Weights of a small transformer language model: 6 heads of 32, attention and MLP in parallel.
MLP neurons of a small language model. Each row is named by its layer, matrix (up: input weights; down: output weights) and neuron, and shows model dimensions 0-191. Each number is 500 + 50 x the weight over its row's rms, rounded and kept within 0 to 999. Numbers have three digits each.
A block is one neuron, or neurons of one layer that tend to fire together. Before each block is what it responds to, as a language model described it from the Wikipedia text at the highest values.

Description: Digits inside numbers
L2.up4:488506519508523446513489509449501473495429463504512522421463510573479590590502516475582490529588488469476446481519588546541502516502521509547515553551446437436514574478471526395496415543431473446471464531504559414510559466458489489616466529414523493472551531414517438507537474540462532537440648523534438560529461501428456564468535468478599400428450505555490505460468488524453495518577560534430596438527445522485506422529530586489481429404581551427503512549536558433441471482563616422502521515580424486517480547490536471514491468535458353499612479516551493556560545478469540469
L2.down4:505522523478490521515555610343494539612526362438466539475414510453373452523578500408514496574543490517505370520458510457559513537606438431501500547527500484463514559410528532469468450519460448511529476488504599398520518436571466490613479493493532495510507471408520516528542495519583507507492506510557465491481432496488475517513470492406632437504538443432494493544472496487528449449517516503527482443566489520510484453486425589502459454494515514448521545452593494524501497466516564519480497529548374523521502586531600431534520433515589469411519532535540498590535526406466483481
L2.up645:565531479528472558401579578545422465472472553477519488463529470516432553534443465413426504589535556401532506459464458535454540500496443488464460598435466434509494602509435443529507505433577527506360461487574580499469457503598463492559570583530549426557496472548512524483588478449503503509438491479580500452619415572523468441455511559561532422457514491525486563525528558455522494523567504536372446436489505522499494428513546533477417518474573429454429447566531452482578476507454559487477527471532548387521518568447530601456518532519459507516517546459553434547478494521463448507
L2.down645:545489480447483465437545542589524496446470548492500549379575493507555401511545525460437492597508498391488468564403537489430507533520510390409549542542436472478470514524455477549435529473516533488441492473542546415479455521513461563455519567527564507467540500554599539533614474507441551469508576463520587487527486573491583584538505606453537509496367462525476544482578544515515510516576499435490457437558555580490509457470452448502485572379509498467477484459569439449516425572415604485446503430436472473488435564449549512462520525548422475442538501444523426469506502547454496519
L2.up685:527464423497540466480558498434567463516561486553442487455428499485567553458468481344536470484468447503547452543527438450453574491473529558491463502509459510528456482499491481456489519546557439441565524467458487581461529520468446522556449589491552532445478542450534454509440488593428401511443539550434458505623479553504448508424497493487583512461487549491546494414572563588429518519474457504445464505516489457499534441501552475500400443570547467455489451524485485570464464495534539524470598527526576576543406584590511480507460427583500443371516503534605519583504517611564391504
L2.down685:489503517498496526473473483450415441562468472461534476518580471473488478493494400559501550497463551494523519454477478549561455511504423463449570423455536465446552558478564507541460531516468601477403469438553535424448467450481533442562510514519422416467465469436494520486553555485515565467550523481589589510515542491435574597567503457492479550610532345540505481537470399381538473513517528452562520500578534626455502600484516595496535509482511583488516509499533475503573434547482456412609445502443519562496546472470420448517510521461515493531633435447489491498472440453522591551
L2.up716:518513455562459414487471600487447532521450474599441505492442567418438455444494456511594534518435557452462531468470410580456474436548527553517512579520516489529551432449388555530553525391500551542411538495524483465549561432530531519547543601443572535489469471540564564461510447514529501477435492453512562477520336424536448492439494515526540467545450467494512498587542545530522639548480450530455508534513554454414499469591465486464529488602543474513442490563484476469544479535450446496482506435474494507450449480458412586539524429507492474459477495476488553541562470465628560588
L2.down716:539520484378583562450512417466524572475454510477555494476598502602567547533480536459361514467540391499477452484534607446549487558492466525464598428443496482442484566557506453447509491600501429501496473458436571546452496568442464478488447466508453508521551476575435535402532562528561450519579480528495512537506640526505509498592545499454557495428467498562498443447417461489509415482536635465492497460514461537609528435457501487455511445436430546447507538483506466567514472469451577530559503601512515442589548526522463509432471492505484563500512508469514463459500486508405474445

Description: Split common-noun completions
L5.up680:556564471451551431572512518610497506543530544524508562535381494460448469474527452492556430518552445522566505489548488484566600535590531407478436551599586441571574441526476510490532422470545505502484448572423493522461581485502490530526504547498495521566485555507469389434509528496554496595390601411519474473452427456562551574468443501481478437467542441489513528514512486486511507503528422559377488575449514451387463483564490503502527507434552420399406410552548547566542490496552550450556514460448465451484473483497516443492552493420560513530452458461467424479461469478539521533
L5.down680:500465511551590457476440461562494567566535412432402525495431506576520404526520490620457463583503694537545448520528595463527456493423482535530481464403511560475457515410430549497449478418514560478529504565516465502483522474545561519504575546538442537524512455443470481585513530435542456509471488472477415571526509503396489572471444519485564500543533561541454513436566488457514519464505564492466522482488465523467412469429462511554540496575539537513454487519586502473465557534432590460383435437442523457534524516538441460561575436523474493536567474530434604452525472511473463456

Description: Token after numbers
L8.up31:456496488518480475469518555458457461555450519502466443420472556384475355428458425422442502510458543431495532543423488505550455463501597567476563434466525426538485620547455482495602477496492461450629532501451492508446597564510487502561526453514489478515492512467419495563453581428574467617438530484506467426505544486503537548561443467520555511500509445442491535577441515449561509487436510575634391524480528551466511545587472469471463496526488463514566573536447570549484528419522481543483509497577475533538522494541487525486494461447411450522441478450565561424452597516461453516
L8.down31:405522484496526541536471436572540507533492504484516629598489401555514517464551528444510443530584593398502479494536496505387481455480483402431530544584618518499493468476571521476509489569590519529489423449547482565589424546507407488498526486539460472488509467469510462492532488549479495434486495475499549568531543507530493444502433455475490563509476502561526445521614475512424475434615509463433472395422461438411543485425460561559544461484490505554523495476494502508500433467494493487516486469359525466437510495433585470432584493516471546501576419493606514486606506456539584495
L8.up72:563503466527505487487500539466473583529458526550578424465491458508434471526495491483487473545465511437413517537531515397497455483580574529513523580543556538584474452576611438458530462385496589452435545527563420540523429472449561516522486530552478434511535540412535457457511482480460543634359494481421495416537529444443495497519441474487618491512371444529550463506505559537474560581498532602497562520543495557525509450566563626517436483498507455483486544521516574453533514509486501457468576500494467509466457501461503404476563505429520516434480454508489532450495626522561474582
L8.down72:438478540529457489526507443487457472494458449445495586516628556455602484467397461529447580480475489543564446436451491535336504544533576456601406451562500505562504524467425480483485460601503497533526428453546462495543565546567438453594429464505520507487534449629513430485446497480569451446587519531459541438459518469507513489560487436496430469505516532499456496513549559444507522567462455547522466593519512608450547525567389501468566513496462499555435444492480503622452467512534457593515471451502563498544540496459509500506440489484562424486471504419522542507513428511421575514
L8.up99:505535428464529475561542504440522421554578432516501428490473527450453482513422484519479449576513588490489493521472511493493542434562518473456512454462530509547566479475502579498620427519513524558490566498497478571439501481434545554423434575521493580532511493533454357441516626555508412456548474508480455499488525532575491496531498550506549531485442471470455353560495540429564603537477534440454545584403428461452474489495544432530519557426523429472519441553501601468505549577457527447416488506460544510538520580456579462483641418453528475441446533444498479540432496544514518479
L8.down99:560449536531503490523521469454433585510477485620474514501431485588419507461428410459481470467520509508537511453522474487504462517477432566569554506549540587463556551469477449455465537501497546516533508416526527504580550445616513556551561568544451543572473479465557534521554500433584511445377511574436456513481395522553536468443524493455528525569506467432382566508551523435427576476490535465491535506531520513492488490463335536501541392471484490498536548522533508492560434449431527445490546419475509496506497404464477377581513449574430566546539510438523576461504446552575486472
L8.up446:601457547460497460496603541514534422578410434450575487481390436479447449549435579522476518429446570503433531494558526488478460497507477472558547516537519553497526444476464532534560493592520458497434400467508530487536539549501495477487536581555554504457467440422454541483504497539564501464530541487584502512458535432475419569492381453503580541589503500449502499455540464540458583540523546501442547512581551506453486459452549493464470624450459460503435497444469601472447485592539443498507491527486489568518454553588469485493494406528489641465521448513422619441490501551491462607
L8.down446:479534558543546480557532457499429414513476491564501438468423415459435535412563547465522531530550507499545509543493501491511527548429498477523506531511488539543402399461393529431423467441503503353513385543539526579542487421391576548504433501558460491520551466635488469517550565475513559424469573440492486504501595514501584477479485557501509554454507458502508448559601563531525467477438479465593521477485434492602593549520486490459497545523543485430519451516464526542497451600526496480520577527594505502394465535526545461442457488436438411442513590483553479479528443487524537500

Description: Mid-word fragment continuation
L2.up262:462526477486543498437457491486508549494457482528490514510392484492482427434548587444543519608496546463451550407494452540511605584535532526532480442463523478513533568487513431431450578440540514404505526494520447510436519510451512597540501448601441471539499510559380487463424512537498546504450446450495525439578520462464487545519454509439489495526403569566393517425421528581560531424499606563466556515527476517512531543478447582505540467397457445520440499492437571526543465455438483499445580442487530393531554433514518457520528547529483469553594547477580572516493381447492544558
L2.down262:501525480518444480470427514477505538425553516430498481575524507399494533543432581528489575505446420496541483549449541464502325530489479602365499511533445537546587462472477516513497441536554458427560625457495474473401532536482461394514514499375492442547579543574563513527500485456481459590433482472508535533550495511533516559474461532568526539508588472544515409499572476512504463417542459566565492549497443430453543468585538502486444499471468471475507476542456529429455503531513594548451500529558478538565532507415527522496430534505392536483552514555395490523410557488562474522
L2.up644:447498492543389403532493490460598453578538480498530526490482544394457501527442551518506520534474492359495472483535521529529434562485425437571522397447506471558536505461537476523452424455466502619402460455436431461425521581520480513525449475468519472464511518476395513496488517652478428535485492475525486464440456438531550483525526446590501384533457618470495505467516501492491468523563564594563362496442499527549526535473548474509507480476476476550420504452497577458579434566478484554400447484542533476592514467481514486555488512523539562494522513484462570489606486472601513499
L2.down644:493465492467512539462484481459604529519500490478456476513523481463484605504505492429550472490498504403594488545491543502542469522485514435477554452513459431562504415488497521459567480501514442448507526460448454486498486603472605599507504473425464464513560488452515414481514526397477513565536427496519492521521503553511535453542492521429500438420451590377435486596589546467554511484502552519463475454459524552446535560387516541429477529437425619542485473482537457591510517575527488490603441494540507554427457504432470495404608506543595561529484541503570523551488367533605505592
L2.up752:517476500454453474553518471459467570509497451442492640489560493436528491578505488520532414421496540506586469472458594415450535389538497504510525607490495469529520523539572450470547418460481613522418511514597403545479403519564498512536464525529491502470543396497482504533525485482577506481485544453525376487401512540503449435549556481476493526547471584485500464602469496536508439496554518486529493485505569475520560442458501484498551587478396446571507448488540559488417523473563503536401603514557557501455555506479472539553498482426448482534440487406379572531535499440534403458
L2.down752:439557533571532542443447439447530389588477552515508473509523476535436559403507600517514591502462519470450537575531474550585570635517461492458553473487468493503449517559468551455470642509527392436474484510430596530494596500528567479470468493507500456497520588427494455448521527516471510556438506492474575484541582454518440488457466520469406552471550472512513526467448438483559493500437443531485508518473437545480404478474470498441511430488531598426528549577508483524537442540411535447582415383452557504481491485591488476521543456451522521430491461520573465564530507598432551467
L2.up761:548564465473467472470546509541515610557406498443466446537436593475552427489458522505423489568436374421484498545516496535444486584503468473527452400500568555426511499552544431527455503458495508495537458553563568434549481525525515517569605464445438482486492501495519500416462434437498436474456516545509540601570460505561456482444508472548434425529481573473506533483526517590497455486540613534565462579486580498477568473410544536462456558570420473518412508578466431443522458571473482521482549542502481483579474396556591543496525435432547545388466510502443462443529522503514555540
L2.down761:523601567478519495453491514562507486668537554431556492418507536487526542587497564489546570491474427467544515450514512490478539534466467461474435458502472508504501462555434557480439520534587469499559468540530536536480495492462517404563535453549473514520479634475525566557421541386456554444561486551487524636548519511466492481572487569496467509489568479393482459478545533545505438559469577487493499404590488441484519517414493607457413474476364496550451530535415453480520415514361471551578459499483479513462491489464628486436450491514480481487452522489529539461506432468502502489

Description: Decimal digits after point
L8.up578:477373516546462467463563462612465419525567490503568376478459450465546541517585482423489496599488462494462453534504578452571546466526463539463482571485451525552539454617473463455577491471524504517490525504544477593551519438399608565549405542478541485539493432519512460481526520547459529514426427551568496500449511429500526543473481470504552477432391562477453416410486512543558476509488524502472541644468520547526498488502459457450459421421484460615591572526554449464543465436420503453510481555461440581513452491457518521510572498514515492567461511529476467563475530566495579489
L8.down578:439520487539481482586523528428502527470476623490553466549514558495501529462502475576504532397511469438562491614564439507574453438409527554549428478451470539557612614567588576424499387462516464509476522548495602493510518485537548456482489392367487478439508495528446457461481472476540395540574549578522508454516539474411517430416476417529501429538514439514531574555517467517502489515573460524532487405502460418518548450599445468546530512469499542473511467466540492526471397556426470599486463458507501486536480516562505486526416484544545487501544441512560431503488451548548515515
L8.up583:528448555516462550566598474564515476505493512528564456535527461414403481518540432446493542543566505401421564531481627552522448505414456481482545512506485513557556522518429506461442495457570541414415448454565568466461453503555463504422532486458541565560495534492436484592501498447492528497480492449539560463501530558558549555465556443444598558497466518596501442471469493489492528569513502541484551543496429485452450476605423492471552465528476446428451507422498472475466521377424445444467409439491506593425559473467524559533560460475521445533406528607518574461574538504494421438
L8.down583:485505508492594399421498495497447452526497548467530542406495507565596536507506553523491509395517497530526525441528476427548560436542498412540472534483456488522572525518596532512579490578532499627577512442595484599419560459480548467522473553452434503546417472583551484443469426565466393518586509541480508522505516581492548522505502363490430467531511482386514495531500458445522501479434462541592479499465496552508556470493571562430443497420423517511491555537517472494522402558489521560486494590463535484466447503340456509498426452555475477483529422532509489504503518452427505562
L8.up678:514421502612455535528513509544498450473530545518503553509456405568555489518482422466553464498466568531519549457477535500535515539533509467499399531442373471482489429577464467526504484495527507424427385552537550508508512555486494533471490576474550515605478521513492570440484452452488523565524450499468508532572567544493584469587438417459554460454546532422509568409522434462559469510392518518492527480570488496494474497508553537513524549431497488560485492401623471500466559436407404502496517562492555585433517440475569607450490514559431494585431382461530432531477488554510600449
L8.down678:510611458457595600453529448540507492489483458565549492516643494484432563501461487450397572599527525511483599552412550579506550387516490547510582512524521538530499481477479485483507548488482445511560502562553525439467526508529460569529411437481472528481491494501498405459527514510480510442548440451601476446451462496549473510473530525461487537446498528520494488585571491439540439425505524491389384531503515505505532401573442552361450452495535432533474543537467453439525443487530538464508383558450522516541524463517437499414538511473435507577521416562511582541509481467514426591
L8.up708:450531575515474530464534450545458549532419548579498535445497448498541527488582412530491389474500502422452576548440534479484495564537548537523492456438473453559566443518484564568450441440536415482495546431618460550507451477468448529566531491512575459583515625522518428443513503429486462526405479473571540526526506526591465537472447600551505470432453587454533481480396529524513454504411437614541550491542488487517466580597520527479451483455574424509487501550492383524545493439470518460437493514513481616515517481544538592502471450549529464479553502415507452436482414566496473512
L8.down708:516470541500546471504484520436520486589570473493593489459388489627532448432437403546532632560471475510506457446548454507663563535546499434475458598546549501440458454411557488412494479535510550550453423554485509491421593512610559426495488595400455555489451461539440453564494506514478532498567496484491492497492581531456530475503451475484599533553548568445497563552500443501528537467507481474540528403540491476456473456509427510532442526504544511544508471483520566472454504530506561514489473468531461345541461481491482471483466449505492530455453467590549533476403576430449482512

Description: Linking "with" and "their"
L2.up92:464408534522615521523488477488507412519538585463524462499507586405438527519449403546529518465424515486557483589497374448465510586582477526519413458516534495439459545437443550504480560522409479544538556518443426506468547428535520560537354505470472527453629529511498514488475605460530530525470468546464487530506526518513507507500525517505507488434548479500425492525442501557501499604493565435423542513445447482432433530491460473517584496514489477490520493597331575457590481527432517572536489557422449530491477475544464499542491510510596547524409534504451401445471479545504489453
L2.down92:513562466529514516547525494531432396504464459537424466463466439453473497461497493520438555475555450379425445452542529445390478482439525486562555478480513399568531423492516543534544530485587539397478483478565537583519463445535536570485426517505594521471449489460554465549469399540426413412500497582491558570580452483462485518517465472508538541533448453565498491507417565547484514544519420536517486471572524421522581546543543537587555443519405489534540419475617459589513561526538488504477565434585510502580583547485517456460432570521431465554516469507422525494524482551510452441
L2.up271:492372572474571588510519542541510571496601447432482556446507501531569483500501548451468413533427431485474545553530460496518578486540491472515431567455484634516547555467453438469441449390527567451485554461516475576466450490514510524564514555483479531510536416455534452513452427505525538489415443443538561553461521482574532476514471536477548528425504495439496511513517477463541603506503538431415515605453486550421501447505590515544497537456505483497482497538473522507511507531464554482533428494419450558544412604577504416498594523444512497520451411615367455455440428492530446491
L2.down271:478433568468465443573545512455532532492489410500568500418482558422561504533462513526591518462397511407481494474579507459493547469540498519485473512499529503507473474460513544477566481545446565493456488477502444581434492443403567507482514527499503511494386548406502542518436556554598520575492593419534631561552530496588494572449510404544530507482560515421472468501452536477494632491430477434458618476471531544409491472486549538462515465538562501405468489645520417454585587572494516408451489505443449482476478563510534478469478510516480464483526439510514492546426424484518555500
L2.up640:504464450468518492477550458568517456496560495397490504461539557478466373484482627441475462460466428478559472431458514502445594549542513511496472430460386456454482457435482566540531460531493516437523398509480496582475466534540518483539517513471463527540515428484526407506476344433499511508487586599504573518523468564580532504487527477472452501437554513460489539490494508521499516563504468564541614489500545546561515603482495465497568581465560416486461525568630488522582504524532458542440410535518456530543556462483416516505554601456611508499524504530453384478559411516453483455
L2.down640:486536468584564551557399496553483549439511556540548594570454519440568540533510464583567490498558512606489628518551458526543447417473471382501496488427608618479505575530491549487447500492555485542486528599510487528474519444467473523569509514522476469486492532480527491516496506500525540514463506477506449500539474491457510479500472473629536466553464433549487456461491406433503529479585523419554440540487409482464471435475424520393376565395471501506584529476449561484477481491474464601486532554453459549527461452571585496476446387496486501525571419443478527467408475461484506563
L2.up943:474478494478498567519518546524531541468567515498443486577514533468621440536520557514462498570433476488436478493418516524423500458575532544605527525425526578493561494511466458503532460553470525403533427406486531555514511589557413419610391472442466503479556451493441511469493454596553543447576575435493482534478491445561490508475498519509511495425508471461449586534543485528535563534569502457482521493375453457479490561454550477567490451425510545476381573501606476503500472534507599536457547544379449493532463540536459444492553569522535559456512390491396510515469450599517491496
L2.down943:502488450528447511535465448447618492514453462526417522546528488550515496505534542542532496526516462492537460604456505563574525534500535541468530482517507485458596548583530484562437448503481453440563478487547537518525455480483458576460469627549549515474567482481534463560503519449467401516477471484525495529507570446492419439608398427489608500513551507430521371492449414490455489595461475482391508461554457579445556519584507369512514305564505509463494506538529536497452478484536564522514522389527502505537609468432491426465543488477501468482560434458563529462469534478512549478

Description: Mid-word subword fragments
L8.up469:484482363497583495487415553541615525573408458536533487471531484546564482473537611488469483474526478480496434502464544575556411474568525551521495486499477496457585445570541428540547511471476459526536385496464507437586537421575544489497507448509503510505438498466496520433541478537491424525569531485507467444614466533510472474441431634476516482503473462501526529516588472506406460420394470511543414478511455541570504423542547510665538475501553471553547538418582499520501464499480489475367427542548529511537491437552456499477497429606518504437538441490441492509466537531498492465
L8.down469:478568584437531562464586414464518446475566482577521501528480464491491460474453539408479476508493526494466546501598626477455573480449464481496595507553519429515423637497538433396557506578446589599617553563463474450503451566457439463515509565466531586500557466520487474508484477471553502519554399443500376511447414563540508496413492507486466494501478485472486507502453414484498491546475436497486505494499402519567466534541464541434572545487577462551475492526479464479445516457513502459578521444439439509464550461457595567382493516463489568498569503418503516513536553508501426572
L8.up481:503507484527564479598531594518484585414562594567449435451396451566610393510471579514557449498535505504480536515429504511516529471487477522489505426500424545523534550546460416425600505511461520556498488489545451504543528533506510473479526502501418454436506536470593539510455476529461436577632461486529402504533469551491501477534431512464474487532486422514505459449470530468635571474419474470353488495524468500539529537492542515664459471505447502492510480478530432531422471529479520439478490505579573580477554430593530579514542500513458481398506500513470481429486427505527559553
L8.down481:437564519481485515464495506520536451483525503519430541448501505448448483428518400466487481576451490509508482483469502323499466525520636407429500541512510444534570484509572479519477576518468516514500477552485601456497522449436512492527511492506524528439454540467482465479532479452565560506553563505607513461454524480469507498494599554397466500579438615455492494582557471504501465517516527492593563422492521511499530513518524531414615494537490599526481614556437457399433481548500527479488486501469468523524426472559513488481532359540534535596538573522455496439525562425495330492
L8.up587:558399564512551480537463569543520546439599499535455509543451567593536477475493605415566408558474491489478549495429545508407509549436560484511545511517478529469641518442486427458494514431545479560545456487580467433592513530502457628438512468451439472503454490448414510579477443423509434526486516474459502574545581424499452483579470488485439466516434470536512484504479443555577561530501495617499521547500481488380495467479498465515521506405487494507412437490451530593503503492457336431508531488495459617494468520523477489488533484478418537457477542543496528446517457457460464473
L8.down587:422463546436517409454520536535465439471454425449449502473488484521486450489542524495524487456475630510522561497602520473482495471432510497483487503554461537532602595538531464515547510468521579524520488457456517527516511606577437488505381529531453422401546463528365466497505473612516472463502475543351446567599550549485500532544562423505539524527399434493537499559537520466469493499518530507512540502388554525468477510519535490570470586472516569505496557499524520507519562553539505675442508495555500516549400489394438446457518476480489562433435472482546498467473458405531535540
L8.up631:453461567471479387520550577492484442487515546516479456431478477451534555411526491447419415574509473493514436471509502446495552551522557566572449542483462488505614507436559443562593492496448488571406485447490501497527454483558517491545581570512491536539526531571542520587507472475519566516458543487462457461471448533396462549497460598469473475491395532490499450444540397539477575580482548498529493530544496514440436519485547505567589485564386532520439473525649472506415484518473513422460516412538511545609507476543539519543441421432477465557508508582433490571513565567551495433
L8.down631:555524485509423486526471527584434510457543498508474526468478450539560487512467466489464481436419526427447536382555627502416494487527470411556484546542514439480590417463528506483634496516431437470588544449492402556523504463532588431492506447523535587576495445438516450547448460506502491493426423580519481518590499436423533416465468557646508470493497477479556523549443529477496492519550430554557492444463481499496441520504535558555482607467582442452505470554494433455467511494593431446421466511513578490513434479566550552497499542576519507477414577515528502567453513570453534528